config.yaml
n_layer: 13
norm: "rmsnorm"
rope_base: 10000.0
rope_fraction: 1.0
tie_embeddings: false
init_std_up: 0.0237
lr_mult_down: 3.0
schedule: "cos"
final_lr_fraction: 0.1
dataset: "wikipedia_en"
MLP neurons of a small language model. Each row is named by its layer, matrix (gate and up: input weights) and neuron, and shows model dimensions 96-287. Each number is 128 + 32 x the weight over its row's rms, rounded and kept within 0 to 255. Numbers have three digits each. A neuron's up and down rows have the sign that makes its largest values positive.
Before each neuron's rows, "fires in" lists the words (lower case) most often at its 100 highest values on Wikipedia text that the model never trained on; "fires after" lists the tokens most often just before its 100 highest values on Wikipedia text that the model never trained on.

fires in: "it"
fires after: ".", ",", "I", "od", "ed"
L2.gate406:116138105167117156116126165115060129101116135083119123113119139100044159141142162102149081082172121117137128148131081106115092124184128089175145194126077119149177136135143145152101092178100079162107176103189135093124118103122105152133171159135173126172133163134107142041094133105135092101082083170117142167100094126124128160124101124117172159163155123142147078093200131083132078095074070138197176157103133151039111146065125125110193126139110107113168101093131106127104145090106101093141106152139198089173163129125186087117120083151159152097114103125112167084128114151119143102
L2.up406:144129114145127115148143093170149096194084143059082110090074177089132144137107148170128163073132128126144139160149111123132117090131126170080139153142181094119151123113173081172107119150123064112127154091106105094104144225150120121068151067168170110133188068146058164110155147153146141170114125164104103110130092127147088135134119103082136199162128125126109162075134083088182065123136077133149109149152088084142152130163127161160099146107114122160078049159125084095132138123138162133194108125104091112142111108119064165141061189053132087124119119135163156132153163098115137152

fires in: "it", "she", "yes", "0"
fires after: ".", " Y", "S", " h"
L3.gate549:128110197159216137157096084142105142106092084142125126168177173112088184121106149190151106088113152084160133136075158154152141145103112142092160114110117110107095173127128092126133155135102138107172141035129111204158116133129110070044144084129072147156129160100142117092109149122124116142126170124114154102141102161098166067101213108101145116163129135109181117115118161104151094117138095152146174121118110064168107136100169075149151152096075123088128149123119126107160093158113186073103111127140131120155079104190194135125117189132112080119159142095127148140150140139146104169
L3.up549:118119179171188106140145148139155061175151099083166132102144083149143207139185141178141106130123122159103151131121132116113103130081138171123193118117070177135138153163141146108115128137074086130135165123126133106096156160155129091117095144106161102111096150113109107140158116131147154210095109123119156120174147155136125100165172129126111096145109165100166137100138151099147094124106045117126180119173101126086126143145150110088097145125074156151169193140061064150149109162098218153108138096109091128110121146146127187035102145155100114149184103083167157119097091123152167189

fires in: "and", "he", "with", "while", "although", "though"
fires after: ",", "th", " th"
L3.gate545:101158141081149115126101119126116098139176131151149129151138137172124178183147118097205090124172107197149159100141073096156124132090074128178072189087141140124070091180139086121160099075138158108112153100135110155177093198184120173149149078140168121116105135188145135076154137184073119110123117102149161127196166125150146154095139132169106106164110113068122142147120085130119111129083158152160068161119142070136154077108121095134120129164152103068186143073086105140126136099088100148123085140111129152124068101144114073092107140138083085114135146149167162186110145164123096108
L3.up545:156083115123114171156152130150151155135189143127140156162076105150114142162153093098140075107142153170116190120067103114136166107099122151099108133141142114091099102139161114145137139101118153121162131168083119163122134127146142170188181114149146139160111146179114148066120100189137061102117060072174106130180137128164110135125101080105120158093129108132138166119141127168135146118116155155184076149123095092053107122117140066195213128124102132118101081141078153093131117119079104068143099123114133111097100073157109078069101182094081111136122176155114172088120166122141155118

fires in: "vice", "madonna", "dice", "deaf", "madison", "dallas"
fires after: " M", " V", " D", " ", " m", " De"
L5.gate415:124128116119097123046099136174113110089128106130188159127124118117109158162077162136135094149142169115141112111105146139119157141141161108130109164151153110130152112132164095210122129092139134189075096164099165079120118121097140168093144097147175135120152109068126097045157165153144123129107123175151138167152113132091089124101103141130171182081137135145137168103108114121144113132101158073174134092090093136140113086087087107144171181193134163168100122093161101065099158129164134123111063112063121138175115149118136121127140129121151107172061095171172100167142169124170118117
L5.up415:088129131147136126063106123126140122132167150127120104150142097134113157146152129104118138135147088122193153106097103123147134151119096084172129108117085145129097151108125118147113125146152154150150054073137127147099075076112128139117106084135101105144139120170137094126154129100122154117126137125128102134136153112105173080132133155154119148091110122159178060091129149099061118094151150110178102031126129102144133112100092098195135137087074128135132171082165139159135144125097161112099073128120100104143079170111167068126134117111165096143120107094091132093143099143134064118

fires in: "a", "an", "one", "e", "elected"
fires after: "\n", " (", ".", "-", " \""
L5.gate392:139203117204115105057096092113067127163130131100160152125156166142157170181139087139137125126094118119088123150139187144136074104132127129173132175123102085135142114143134201161126135096127090128140133145098094117130091072120146151167142116192194160104121165121160122142144109134152155131123140191139038086150079164158160104134139102046119115080116122121105171185105075167211137169121105152156121157126158101095118171152103103148114102109128141125132069192190100132103201159165112105100082097128180154117106120134106123169135095125110129107144124108103172101125125159142088154
L5.up392:148151074110179148130063091176146087111154102137091118091110133152136129130150143113087164108070125116139135074107137093116081151114125090153135143143094130162094089157114144117138127174119140133117137141120182060132176181140193165110054135154127134110093179097117101097127117133158100136060126191129125140179101156185144059148129127090110134125149166137132068100118159145144146190109117140122070130119100118161146158152147138139100074130066119108100102121076187145126115084150157085123141102079140145078075180165137110052124162152191151104158141155153108118079090169112099119

fires in: "and", "or", "than", "as"
fires after: ",", ")", "\"", "ather", " well"
L6.gate330:071090142142139096155109100108120060132136108131103167118131085093117170162144074146141123085123111149159174157188136075150151133100117195190153151166149140062116168151172128169072180137120135109162153150238091169164138113139131139169123192138112139136097106134149155058159112143200092167134153156115145158150116100122147119074128123153122108104159109152116106094085151165141161145115179112098133151153139107165166118164143100188096108177094165120151070112155124122082115133124101146080116111175055147061140188079120145149143128088123116114112112149142137131116100136137195127
L6.up330:081120092120108113079131098149105110138151104132170121129100082113149186099122138133149135136142108127149115064117119122153134114094154121118117094133160142149093110135132113071120131154080170166156136135116161154114187129096197108137112161049097152117076202111131144121107114099185113166107129113110148152148112126144109142121161151164174122097102159102156253172139108165156139102162160088122138180111175121099176089088063106176134176065136170134134104146088090146121119125105144113167170113127110116121105100073087145143072137114159091146177086129130139166118111084116152149

fires in: "that", "although", "because", "when", "though", "they"
fires after: "th", ",", " W", " th", " so"
L6.gate92:174157178154140110164088161109159076134187157118113120172077109152112169182178090141163159159130070123066079085092151141168145135112086125091151123128096161114130161088198069101134165105070105117183169134134136132129059127121157065122112112188141143119093115111118099154109177112122145145124149095126128125183111171157139105080168125124077131174136133086130090151062155177171128116175119163112183138181135122121095089149146108106156099132131130140208127129086165108087134131123060117117136140091155103175138113127152085103166109132107200083126158195178145118101100171100117132
L6.up92:192104089154150115129138184119146149176117124117131115159121098173065168124150176095142170118167149177164143071111163134077094138124158152120172082135140117136076127099156083139102198199039119177149105091050133116134149057140095116139123184206132168129053127164127112122125095163124111093070192121122139190163137088137111201130106086152103137158134102120149088155115108131119145151137123145152118118120146154156209120166123129135160139154082139131097176179129096065133093168149121126099153126138117133120138151118115074127148183182075140087132160143119106178174158153061130181

fires in: "1", "main", "one", "north"
fires after: " |", " M", "|", ":"
L3.gate407:157127162187120106133083145124126096120069187082111118118130172110130104136152154139172184124095098116131058136150155108132103143167071148166132156159098125063175121143132143120093159163104152121040111141189156170175088148076122102140084175204092123162165101139114152101103089215151096132109158136163105175131078169164153150122158164106063124157099155098116110132192180104140125124101130116106117152095159131151098084118133075100084155133119104158163152156128138139097080131191122156115129118141099174098099134142143159054109110152078130165158122126159064134127138136095178114
L3.up407:127101108117080081080159104143065149075135106105116092133131076174136121139149141139101124080179163135134158138129081126156208175187122105166135148122067125130066129105198068181090068074199123115107145181142092127040154107111118146129151072104118125181114118120171066085135093156138145154073098075163094162138141100091115178126164146137100117103142127109126099125061119175146112191118133169172055149096108152123130145161108101113167105094157087095128067100182173109071162176133102130162153126143186102174103080138062080165117152148114140078129113094159149110177154093072146135

fires in: "a", "an"
fires after: " in", " at", " with", " received"
L8.gate310:130158137156169054108116119162131105106129164107140175107143128153099087085027065169085152125148159071158116097095154126190167113154092142168129097118164078171118115142083185160142159157059093086145120174178115105164195111109143118110137150087101173065127143199153095123110139121114165116157141093119150147097137116092177147127154071126104140146087116195138185095124178089143106140152106191108112142111182132112137104120120112168135105100077097101157090096120105110195110185180096104127145133164119073138097142144148076117109155154150110142172145075107131108200127177144154141
L8.up310:125124081103175139116101116157145106116125137114078107130082103107088114096161165125114108095099140124176103132106158155128137118091122149092182125179126113100112125188140122082087029142172111114141157109208132100137153151124099081149128107129166123052185163043165156140153109101161119152145141112145116124103143111110148135104143140167148113118169143165157141135138087160126099133075120051144102119100075146104105096101107208139057138168135085122176110113142108060131139121107085146145135122134141147104114095135159157119169123117085131161174158163132176097129119207083128090

fires in: "new", "sports", "newspaper", "news", "pieces"
fires after: " sp", " a", " f", " p"
L2.gate519:112110078109102109124175118065098162107144123160147088165127112149166077143143147158152165143083140194138175151124166086180140095138118124118085129156064092108122043132183119140137121176104138116155110158133058103126100137120117096121074120145101148146106066153150121176057127136148142148142090155135149128111086142080182098129153116166121129136141105183101165120117124129139171088120164155126081111117065173133150169151135090119134143113168112109175127118148109088112145135067202132127083157139173213082134107157103094097071131111101099142088132159161105109076113106117155108
L2.up519:110140115147158197119173156079184185149145116092055056100129138088188106141156163180101113152169131080178183159115100119098105153134069137198084120128152163166124160092154121061137169126151133157094075200099137148160123137060124135118124097179127135143132168138087150084130127131105098192144111150145143181105110102120114120149103150133121163126140161098176078122126091092160110059124166147115143094133126126151155080106125128154153171186136148182129202091140150187153078094109090112121078104119100168142109074129148117183135111162083099103146133143148170130162133104087204132

fires in: "the", "all"
fires after: ",", ";", " that", " -", "."
L3.gate493:129116138126133113128094041138106158142165140126060080144119107150153106162089156101121104116073099130089105140111187057176145075127124082111062194151123111156066165138153105123095103168158137126123163133115210114133090152085136145087146171174176153090123134178091172097119148144167149143143141116136162098154107178197038144122138130147135142106160138121097140174122140096094199174150091114145131188178131056127121140115186092109105126182107127133095153126133116097093088118120159099072136171116128174105068120179122151097085148142092105081120087125135178117127187123150111119
L3.up493:159135144084127166165165120149092071095134126098128158040153169234129143144104107051118138141113092170107158144177143150141154102087161133168080136112166146210127135111193139133121111163118089123151151145125164128103128169096084177096101105161120175037163132156151104150120095089149108101131121106128131089119101145183153116176098151117118149125070122139112101091119155106132200130082092145128098130139160081125108101137150045127070071122155119154167159096164155131111112092116108100130115155105166134091136126141170155138144085087121130078144122137118192149128161186117117081

fires in: "and", "to", "or", "then"
fires after: ",", ")", " and"
L3.gate626:104092109140058148151135165133116144121135127071155148127097156176126082156119192158150112052104101181136116148084040151167143108072161137145136116101121112140134173130146115181158112184109156141185150100130112116102105099125131152090117182114123162107057160150151153040157135158069079075123128096193129066172075061094137104122129143157148137144126165109094110129140108103127099206098129119135131154172222175125145158127106122117096178164155148139131157095132113103106078103068163131075129122175200166147112093151090095119160104088116137135105160186068161140087135144166104066
L3.up626:119139099120122086132183102159159121171167080118084152134195110110137147121167120125137160113111111090137145123190155083156168099089062128080087175144145119103150136176163071148120140096054144129143110150135200165175123172137176084117115097170160124100143113102135099089153226150122067165155101137118109121156150140110118149063181106126092083127088114141153143124149118135136174080121151093094161147151108130145117158140149145138066120121115067133104153104146070104125134127117103151170173095098102151190104096080135140107092106136107158163134109117113093142157147238159168162

fires in: "1", "2"
fires after: " |", ".", "–", ",", ":", "-"
L8.gate415:151139094147126153109110221194117179073157147105137106134131135054112130103076135137120128136096133162162103164132189165163080169120116138153139085116146090121135191125153113139090122092135153181194086086098176120146160149160095122103125149116130166167150095112082105126161104153109135162131122120121158104133129199107154140074101100108129158141167121143063127109104113115107111124156170060121080191128095066105132130116106170140130138091145119083175180100162131133120123142121124053145141107119125161101060101126112120139086168116139157143177106136127125099109148161184086123
L8.up415:150136157167125169124143141132153131095176110131146130159109177104119163139112114157097175121145151158094095130147173108125041145182123118131115118139150143106118107134146116095096179141155138147086127163109189223133166125137145111083109143211144120217144081190103086169103132111179166143094113144093122145181168096162173133045128117078109154121095174159152147069164147119087109133138143134121186118117120167175101095070118148128148110090150167195059125110109162148145088078082155100126133134136128127176124177116100141087125168119147123162060126085185109199144182138174100196

fires in: "on", "there", "with", "at", "in"
fires after: ".", " W", " The", "h", " ab", "The"
L3.gate364:068163093089081125110153122210142069170137161140064182148142150148104124173094103121142120138142104114174106128163108155161099097146109156106121192140119163113129133116106125153108124137145135119124139136158117109133129141144086154149167101201177134081127135173108136140137170133171106155178118174163131096192152142190136105171111176126094130172068158100097135153196162141097131114119177081146167107102180065087098073123081084095082083112118094030138097136140110151176053076143098147128150169144084130122065118146090140168126114093162099091071093118116106193090113153102113140
L3.up364:127121185148094162076131152128103150091149160158099153165108064175173110128140070103139134046145083097129153122103107103121184081142087090107082119159098096161130112144141080151095159112147152161103093089103135092096108079113079182140151096145154103138170185111197152091160132143170103126158140146117100138148123101123092148166073132084122157117106120197104058152134193104119139134157090088142166159070079088164145065094165126162131124103167127127153139170132112133145115103089118104075101126141110145112104076188113136168131114139098123094118188088131091091099129147141120125

fires in: "suzuki", "route", "kansas", "arkansas", "embassy"
fires after: "z", " K", "ou", "k", "b", "sh"
L3.gate374:116176129098121114175192117111169078149123108067126118166136173153075191106144096125170181135150132118115137085109181098107152153118091123093104138092112071158111067105172080132076166095137176087133073078095143147160152177124118111129152089145153161105213113086130120142149156132154153091127159130107125115141115167089128104100133131151116199193145082171190118141133125140097085050094102059177150097111103114129169120124136155120189147111122075108115126098154147147182087115157111093127124157131134138150132105171131100129147100154155089092161176135144161102138187128201156090
L3.up374:134122158146145138074117084103139086156135168141108104171077061139131126090139118171154129129067100159189137153125106145091133160119151149090129114062110097078129117100106138138115129065132101130141212114140173104093161130099106090090124112199137142142099114061150160115099141123135113200104068124124154086127175130206164113152066121095151175173165095100156093142124179139133117106092061097117155153116122143101171124113151109057108128132173065097109136141105164144109144136095174090093135151142112124165145139073135109138106147152140171146140136135135134092100169140086156116

fires in: "the", "his", "s"
fires after: ",", " as", " of", ".", " and", " -"
L8.gate154:154125116134157137113123139142142107117109108135142108067198126082127082152143174133188077149103146147089152097124138136081107078144157130087140123172175095161085114082146097134105178141070130055170136108068133140100138147229120132136162098140085164081095120151132147148116116103103151153125134145149137156107118157119112154094075148088153151136063102109180128170104116134110135126093119104088144131134045139174106110141131148170147166113134140125168129149124153134146132119121128138085114111099170190160176082210144083089131093134128140129078027178112079151148119148119094123
L8.up154:156141168071112166141135089146100104122068070135188131098125150148108133147151153165135121103146171118213139120104155122161165130125157112130103111078157132121125141126138171105093151181118115150146099039110185136160120136188137129172153157132126223164135109080123121160152129086092166139158095081151113110159237110150150117126133122090128133111116126112082135107129159186190130084081129121112126186200058118116156109121139136113129067114130126105137194143158123117111111095183102103094138112096134090161122117212130109176155140124152135123132122109105121099091142129159162145

fires in: "to", "entered", "left", "leave", "reached"
fires after: "ed", " ent", " le", " join", "ac", "ing"
L6.gate48:139135141106128131103150106068086161142125159140128153123103175130113103180089129127169097113177104140123121115096103138124098128153135165166130127153096105079198103102147137154177166097159054087122120118122106144110168153129098128159139080162106134136113135082114096150124066142152137160152123139170127128112129169121083126208164094107152140158110087125112092143075144051151061173174132169151143130177132135132153114101141181058171170084149108135110216168111101101126104139144119070164121130130133091112074159041125143099116091084087091111164123090021109081152124153100134076
L6.up48:144122141178147153128154118082187112118148162062097132103200192137194151128131159101139124169170084124112095071162165146095152106115179054123086126125135105138183080125165178050159156114136097120154096101147099086184154146040056130091150131094180131128186165167107090129120100088145072145177116158124105088106135129092116106149091132121102137088151109127149122123161135159149095182153128228112100136128101112134153103104151174123109096101154114161175111137155154105152125160215107118148124134164173070065108110152153106122128119109157074085165138107127126070154128155108169160

fires in: "same", "that", "what", "this", "kentucky"
fires after: " the", " wh", "Th", " Th", " K"
L3.gate37:164093079162054111121196127112127088171097160113097145066139132108090131123111097151117128145144105112096121132110151098141113073090157157149152120155121179135156051114136112212092139135128083111097160120133122097149128139107134102136128111091149150096097135186111127109087133095114148153099117162101141154184165164146120200162124131109140175103091155154155170117171119083139070122174106167190114119141114137117102128096136121135112182173115136142125111076127143082116123154139187126132165135146134142171087136172043181137156123100156151168175179149150120114140162156143155139
L3.up37:117176072180139101082172121121086124163033151154180145127155110140072141141176098068076125162056078173110148138114131097159096149142134154147123142100189101121096133063151182108083205170106114113129178156115136155151095115156129097114128168144156133101120150157129119154150155127193114137101119079106103066142074145122181141189122121148147194125056141129105157148142134141186168181133084112137177181133124145154114127108097148074180133118127118147134111153177115111143096129078128156092084137127116088083132159140108118141069088165125147135129137128123126132133134109090147118

fires in: "the", "each", "this", "construction"
fires after: ".", " E", "Th", " Con"
L3.gate9:161124119162144079065066152127127116134139162115182139122184154157129178132113174097160126071098090167137130149113233107159106064121178149145118137133157114082094213184124105109053132151106133115128104136088120114173139104123210163134126151113171147101143157126110107117072119145122128063124079151116117127213098181168136128151151156109154182128109140130169187108157133170110106148164110097152156155124207091119123152044158113137154149136134131101119117099079116078223116170107182170119143124164177145148138068186153157120104137136184165121139147175063131153148135133143111147
L3.up9:129098105124119170000136132138191136131097145142136177052070159153110116171153155104105110092116106171135153166141138089141103125120190098171108163121158127140139144106077141117071196148096106141121128131166095116168115149092123121114113122139078143124164125161124115159104093149126196125128153116152160131180081102137142194113076193112193137080132085156110133140172089126097130129104072117115117156119125146118100101125111101148100124162148148151114129173190136125102078175142146113164136170043141197137139168131096138140107131068134100129104178100103132152041122153150115114

fires in: "the", "recently", "recognized"
fires after: " at", " is", " was", " of", " in"
L6.gate146:112127121109104145118141097140125144178151171153195148121140101150094147208085120107162148139112076083125096165131110145149105108110190156142159125093162107152108106173154119132098167122144148150159136109093126126169129138080069131139196141133109194091083162114126134162156097124067095052072112111150192121145139176120143167122184182041170157143171101141115168113114148108156118126058043121137074131127129144146101091185120102142112168084129114169097164099128097166097128120122094188163162152139099132104095078169134106047123177170124111110149127189125206105146164096198112179
L6.up146:119136169124156150166098099167133124121110110071120127116168077087167117107109151153119126121226126118143121151129155092101118140127165103127118132132138115175165213114119125131155157077133069141118144163146150140132125114166121185161086141108110133138111099073184169091137083062106129134170132127092130123130088119118115126193116119156122136112059118110092110177086109128096113138147054052107091065145076091108109062162130106150129126064190123118094104107141127089112169089125140180126101082181079166173170148151125102190138054205125082103117117138216141136112140145074114097

fires in: "a", "according", "each", "after", "every", "one"
fires after: "\n", ".", " e", " about", " E", ","
L8.gate611:176064090128116125059103084180105169093136165224160174099140116159112113127099093123144142078168084154085134139171116113158070169155151129123160151102119145121131186120107149138120128122064060067080121142077107102115071103170098173083167131171131164108183131043086160163120075074114138129093152111117148101144138116090180114137124145090139165141109088085097107156156162110176150132140104155117125124107106114145137125115123074138141131163107147135088130129095121132191134113177122143099144052154150122197146139157164130134121130174066153098143167107152115112202152110097171153
L8.up611:123166128059181150065090132182126057122143149141187102147113190185194129139107134096140136151152106119137132090125165151162173112086096115128119181187121083121142152167128152108097085132150142085137169195134136115092145134088143161127127179164131170114138077141077154057107130123108152107147128075087123172123101150099154133051153107165118130103120162114075187124100132105100118127099099175090121074136122103115137135117164109105132170121088160126044187138087151077179099108122181121131122114136166144184090123147118148131160139110056131154164133090133089156143093098137164094

fires in: "who", "what", "that", "where"
fires after: " wh", ",", " Th", " th"
L2.gate565:094186099101119107029135094174161096129122127206153125126164132182137160098141132100063090181140124165149078214129181131119154124120177099112172200117174141116167116114170183139141128156133138191139177112130130143137138212101161090133131167173100168076127129116119107100104117136122147141124136143074150126121145162130092121161136147096144136137143110124100151192087118126091106109143085135100197149159087166162123096112151161097132128105104137132139139205112180107120130124076153195106121100090161175135126133180095193120133094137128181090149141111130109173119161168078107125
L2.up565:108110078101098122089179121137148111123126120213124118187151154170099185095118146055079113111136096153103103169129188106183185131093152119102181122131145125054145083120108140095093094152112136141137170148127111109105113149093131141097152096150116155124154130159128103083131149162172080118098074118093181094103145147121149159152102173123143144157206115116119102177129119127111125099103095091116158148136103149135074180116140145084153076165123106105122162157154127117112127133086063149119077139049160122112062162175130168118146135124101123090072127157085073165102103172108162230

fires in: "0", "1"
fires after: " |", " (", " F", " T"
L3.gate297:163126184101090056215052122171136183149143109148128190159183139147087120141152160155131159134119108112137111138186199127063128114120145112129143163134121123095166104135102090157148118141139065119116152142138140153151087155115160112133087143112140141089139142094209147132152194128059155092138095154117113147126156085146105201112125129080133127107143116077119155160182140102103118137141097126156093147120143118113095073090110134134175130080102155133105147076162136135141112103115091103145132122174151136150120125088131118162141116103108149144136078177158172119133138109113053155
L3.up297:221192173139090101100152113145119156153128145132132197108162123121159105114132118130099207117158173131216118084083133162135149160084169066141150105143129151081143182146130163142123114118147090144126096051149121171148120113121109159140149130147157120084056133115161143082128160155125114163092066093156132183094095104132137119194105124077198140133132089114121131091113135044174195147142109099130104147092124141124106099076144148200134179114164187135153094117125133136098157105093136164170150118108133156173163124121148096109066157113092091158096114159110149134134138124077078138

fires in: "at", "a", "on", "according", "an", "in"
fires after: "\n", ".", "A"
L6.gate148:119166179079089159111126176150147068088097119116132147075124163147150061147145109158146154144178136158096152086143143100142133130092129128153130129088126118145114117153130094075209129118133170079074117163164133140115165121098077134121125100115097204132080152109163098084154121133170113093123108074189191145164094160100180057084113160112154097106149128098113177151131131103107128126108185175105057136094173101143167140109053062136142108154118096110114141131129117128132109111136125124131100154139139127072096080225114102123113146133112148136130084134118052118113185125165135190
L6.up148:147141113170097137151147180156130184119173144097144169176125132152172176144183084184090097109118176090142129083163081112134135104123136131135070126167128112141130139175114116103074087094087123139139092158207174143105120104118139138144135157179106147111167146058185147124135032164180159115156156130112060105114054170107173102151151158154134120112120124132140082115105131137088145144095141145093089127082129114107152193119105039101107124161157173172099131162126104137068167092084170122106168180074126165077182147160111143134106141125141106166095105120168087127155102128192160153

fires in: "he", "she", "they", "who"
fires after: ".", ",", "S"
L3.gate533:146155054088104126151128141096180092114100085164131162088154101101105162162070102172117086124072116157068119150134155086113116110105133122115138145161114154047143172147159132154162155137112083127091169096119105142142102129105118079183090124107134135149159140123102095146124109164111151183154084113092111071191147159138156126081113110122143103144067123129152122161136088062124099153096122152139153131131159052189121106106105116130147130160128086165084102177120113090133054154121096069036086091149181108100140185152136114075144149143128137119138142184137142168133150110151096130
L3.up533:173127094150180139150140105150119164081128118125183166094160138135102196099144138121096139109162130169065162131111128134159074086126124096069112106119099075141088145089139090150144163105135142151118188144115142110133118104143106114071107157142090194150099160130142152084067088194121141146106119106107161137171096105188112081079120094121139083107117134122131103138090124093109075107077131156173152147120124085132152182095192123128153121161099102132110156121087192111152133116093087126066087091175171111159162109119125168102103151068123123087081144153114094077145091128057145178

fires in: "and"
fires after: ",", "\","
L3.gate447:170130095166111139092107124158145099093118124151150135129108103122093131093115088183170093077103152170172202158080160151156178069098141098124099148147153172114088096083170119152132115190141133164139088119093065198093088151150088118075131125111156150111137080164120076134097121120151117138091112124161100175129116124177203102170092136081117160109142157076117143160104077061100162109184204128135173055144114145130154129116136134173109145133092096137134102114129133025142144130089146143170090141107104137167138139161050041174057103158055154132154182093124116106096139099122103138
L3.up447:099122127133124078154106152117168122124131175160084156136100120105148105169147119091116128086114138133136137123081127122231184142134081134100090157068144128096127118173163130166078142093104180162164102125155177114178137152110173150155144160142133061136117137124147143113136144207126068128151134119185127128087179144091176157162111185102100112124119133109139154133134130153154123130119132169083106178141154130162168131118127153101131129108192108170107133113077147121123082115119116114070133177116141133140171125131161058118133168112148085195155151121150120178183166172164129139

fires in: "most", "these", "some", "one", "all", "two"
fires after: " M", " The", " F", "A", " T", " S"
L3.gate149:119101116150095107112101138158143209077118130161099114138158144116127165124135110161112144165162144166136133105126170153121110128101113131171153152170077140121134142099151102092072175128104171130113105150163120107128097158115141136153138141225076156081132144127106140164168097142102064191095147176129098136137134179047129130126086117150172109149125111107137168158063208110156139122160079160133126120169140081160131156143149117121105105184065128109090124060165102152157059103112123202070134126135126178119067152088163208123126102111082128118129117139062057128096109116131087139
L3.up149:107120125127099126107097132150058138152100094146173157103119156159138126127129110105161138081134140152110160161138139139144152055120154191152137164158139142146121136113153169100110153124162128097144149188102116026086141139120103115148091124187113152133147132114114119149147107134115095141112145179107129161089093135155173079138105141155145148150102152092165181232141151128100158133161131139123110126155106124122120122110084120133133114187130111163177189102148160130115101125136158152145126105029106194092068132117089164113217099131088100099076112118067123139102158132124161154

fires in: "a", "an"
fires after: " as", " is", ",", " was"
L5.gate121:113108063087135112062143126159169137138147187123132159192094132114096153142168087066140087136134093139145159088099142102125133136148133117130112125148115094122144101161137131129059171083171124130153120156108151106106141086137100158086081104133122196117154138151102176152161123140144122112108066113088085165182181171084141127127162145150142108198121103097163141065156158126064101153140123107214060125078123112184145134153121133140153154168174134162102103111145118100149126143121087185095113114156159063108145097083141139109127110139032144124054106135134120108109148129125176158
L5.up121:160139104116144103073096124150116120109131146161116129142105127097105066143149112097101102146137073154100181112114171134063115117137116098140130094075129119110115135113094079114072133075127088143118073114134117163178107106162124154054108029083150153155119140088088160158095164149080101116135066135062178136182118111097083174105143120106098122128101100119097083120171105136098149142124105096205119178114094157097127178173129121118159114102097181109106149157127116060100118140145132150132084124117165117137172082178184145163154150139150136123119123134152112088131135067105154090

fires in: "a", "is", "an", "utc"
fires after: " is", ")", " was", "),"
L8.gate484:130091162151217174092120146159126132131122104128119095121103138187104068094126117169140065159143149086106145157153106156133087104174126149175127127133112131142111105158141168118070102080211115133176158127137084179140114109180096121114143097019167132170106155117127199171155134142143182107096074121111140191094137094098131176153137133081145148170195085163160157154142132147101093158158155095166086093135132083096140187140145086195097127158104113151086107048177129139107124155211166101113132121162122086094136142187153106139162101163093073118209159156109124067116118127106039104
L8.up484:173126092182127176101107131170149204109118153106133101144117168103173180150186149090097129158101150109176118195149114123061133098130088118105135099131137114086116082133156132133095143102133170173173161125120131193110079076127097115082149134119116140078099078137134148131152147170158095141123083097143156138085167109152137152158134108092190184073170071144147172150062120127128143159172120136130116127133131111158150099116125072176147189127141103113114109160162113125086107059124154170102141160138105112091045142081083121149075103147110199070160165136150169128114200096099117113